config = dict(
    vocab_size=26242,
    norm='rmsnorm',
    norm_eps=1e-05,
    rope_base=2300.0,
    rope_fraction=1.0,
    qk_norm=False,
    attn_scale=0.125,
    tie_embeddings=True,
    parallel_block=False,
    init_std_qkv=0.0131,
    lr_mult_o=0.656,
    lr_mult_down=3.0,
    beta1=0.93,
    grad_clip=1.0,
    warmup_steps=200,
)
MLP neurons of a small language model. Each row is named by its layer, matrix (gate and up: input weights) and neuron, and shows model dimensions 608-671. Each number is 200 + 40 x the weight over its row's rms, rounded and kept within 0 to 999. A neuron's up and down rows have the sign that makes its largest values positive.
After each neuron's rows, "fires in" lists the words (lower case) most often at its 100 highest values on Wikipedia text that the model never trained on.

L3.gate802,175,135,119,216,188,237,169,123,221,207,194,131,207,252,247,199,204,202,152,110,206,213,270,162,145,195,144,205,201,206,151,250,133,198,182,142,217,148,205,204,185,232,227,207,184,242,281,242,225,182,164,247,214,202,153,203,137,242,170,194,143,187,214,155
L3.up802,198,185,168,190,151,231,188,109,214,213,143,182,247,258,163,216,230,198,154,214,225,307,181,122,179,232,170,184,121,207,206,255,120,193,194,142,206,137,192,165,227,182,215,227,263,131,274,170,236,171,79,144,212,162,184,158,140,173,257,213,296,125,190,187
fires in: "life", "long", "high"

L3.gate1012,197,201,190,254,223,179,113,205,169,237,201,252,264,251,180,202,230,198,216,186,196,205,179,157,178,175,292,187,230,219,185,166,211,186,205,268,192,199,203,216,207,244,195,198,165,205,178,235,174,239,248,193,218,204,210,197,224,277,247,169,247,280,244,267
L3.up1012,231,199,151,249,233,180,166,205,243,212,218,203,219,220,174,196,195,221,140,208,87,133,193,220,208,206,213,197,137,264,296,197,244,178,264,248,171,160,125,239,195,200,205,222,230,252,198,272,159,275,147,168,207,212,221,292,194,193,174,178,107,233,127,211
fires in: "his", "its", "their", "her"

L7.gate1327,250,276,174,144,239,260,239,207,168,159,175,187,189,236,188,182,180,180,247,172,179,163,119,247,223,160,200,194,190,198,195,185,198,275,233,227,282,219,217,197,175,190,248,165,234,245,192,195,264,214,240,218,250,141,182,232,177,120,245,322,173,224,214,140
L7.up1327,261,266,206,224,211,228,166,220,209,154,258,253,131,170,230,187,267,230,191,210,226,176,183,216,224,216,193,130,165,237,254,151,169,192,189,179,177,247,267,212,212,139,204,217,225,214,209,185,233,268,190,179,216,178,171,155,168,233,237,225,165,177,227,257
fires in: "has", "have", "also"

L3.gate1535,135,209,223,150,217,180,203,231,183,161,214,205,235,219,132,226,156,210,198,209,244,174,203,217,223,75,227,230,188,217,221,217,182,168,185,138,130,173,167,191,172,244,154,229,220,263,154,221,217,278,164,147,160,175,172,245,187,200,137,176,161,188,165,141
L3.up1535,265,175,191,152,208,142,151,127,188,176,252,177,228,194,142,233,163,131,210,288,247,220,202,236,207,280,181,223,184,244,148,222,153,148,192,104,212,224,189,156,138,174,193,173,259,148,225,166,272,210,156,153,265,161,216,184,244,221,162,250,233,272,217,204
fires in: "history", "career", "early", "life"

L3.gate192,184,217,258,248,237,166,220,145,189,229,274,246,187,169,280,226,192,247,182,182,191,184,169,197,225,172,201,185,161,94,200,252,295,205,201,181,222,147,221,185,171,189,191,222,232,217,220,208,208,195,173,215,227,227,240,206,243,190,179,258,229,166,213,127
L3.up192,166,257,154,259,241,212,219,220,192,173,204,227,249,150,184,176,168,96,239,163,245,204,191,223,179,124,186,236,218,183,248,150,230,268,226,144,203,169,207,206,156,219,247,119,148,224,246,206,184,195,232,200,216,184,198,200,198,148,172,243,157,241,224,272
fires in: "of", "women", "for", "hone"

L7.gate208,188,190,184,225,185,201,203,251,197,285,210,199,159,225,216,145,125,226,291,291,177,220,163,146,243,230,233,256,188,107,222,230,264,153,194,206,220,281,209,208,160,150,171,256,166,132,165,213,161,243,182,201,157,220,198,227,155,264,237,203,193,222,218,186
L7.up208,222,147,165,238,195,153,227,245,177,253,297,214,175,176,167,224,274,190,213,221,144,136,174,225,223,243,175,212,226,251,261,227,214,76,149,208,176,235,250,297,196,205,272,173,227,170,287,216,227,197,239,194,317,272,214,197,113,199,172,164,200,253,175,120
fires in: "his", "s", "two", "has", "her", "had"

L7.gate1244,153,210,185,176,206,278,141,215,169,159,280,264,206,176,173,191,226,225,259,191,199,272,165,278,204,115,184,276,199,267,215,238,126,267,269,142,187,197,222,130,185,135,190,210,180,216,238,194,225,198,197,143,177,183,152,178,244,212,225,221,215,247,216,167
L7.up1244,246,249,160,178,194,235,115,270,172,172,184,282,203,167,170,198,166,179,237,105,187,246,123,236,213,176,180,213,213,178,250,210,191,224,258,210,178,233,194,183,261,180,235,192,203,279,174,233,185,251,202,206,234,186,247,161,211,197,221,242,170,227,186,240
fires in: "had", "to", "he", "has", "have", "they"

L2.gate1001,201,231,209,283,133,222,199,106,193,242,213,206,218,193,208,227,271,183,161,147,249,137,178,245,262,192,174,169,242,229,300,214,176,192,186,115,152,153,178,188,261,216,152,148,177,165,248,269,152,183,212,241,147,173,236,232,132,226,226,205,250,204,179,213
L2.up1001,158,208,203,141,178,248,239,120,139,161,172,181,248,209,96,141,211,188,211,93,186,230,215,244,176,149,147,148,177,192,147,282,158,214,232,162,133,166,251,176,243,233,131,169,218,176,212,158,195,193,160,177,137,201,224,213,175,205,149,105,236,265,205,169
fires in: "after", "following", "next", "first", "party", "with"

L2.gate457,165,211,206,210,144,201,166,181,168,260,238,214,191,235,143,266,229,193,188,180,162,213,213,194,314,163,204,248,241,163,198,205,192,141,215,179,196,231,237,248,294,238,208,171,167,210,247,193,276,261,243,199,147,117,200,216,203,165,131,246,267,221,221,176
L2.up457,227,234,229,226,186,215,143,191,242,252,202,186,145,237,167,178,189,248,226,195,253,230,211,183,248,210,156,150,220,155,226,189,204,153,185,218,141,173,297,193,271,233,176,180,206,216,192,209,268,215,191,215,144,170,192,149,210,139,99,140,209,217,227,215
fires in: "first", "second", "next"

L2.gate1120,234,196,220,231,213,243,267,227,194,210,242,231,223,170,177,169,207,151,183,156,129,208,242,203,238,211,149,226,259,202,245,231,257,206,251,103,172,205,242,226,246,159,172,197,208,234,150,254,185,157,170,162,170,125,212,190,155,190,217,196,207,204,193,185
L2.up1120,269,194,204,234,74,218,172,225,178,220,238,175,155,204,234,128,211,190,188,176,95,247,184,149,188,226,138,189,222,196,275,231,224,218,176,189,201,192,263,207,186,219,240,192,162,168,170,219,223,165,216,164,205,188,201,185,255,191,202,191,148,189,217,238
fires in: "they", "i", "we", "he", "them", "time"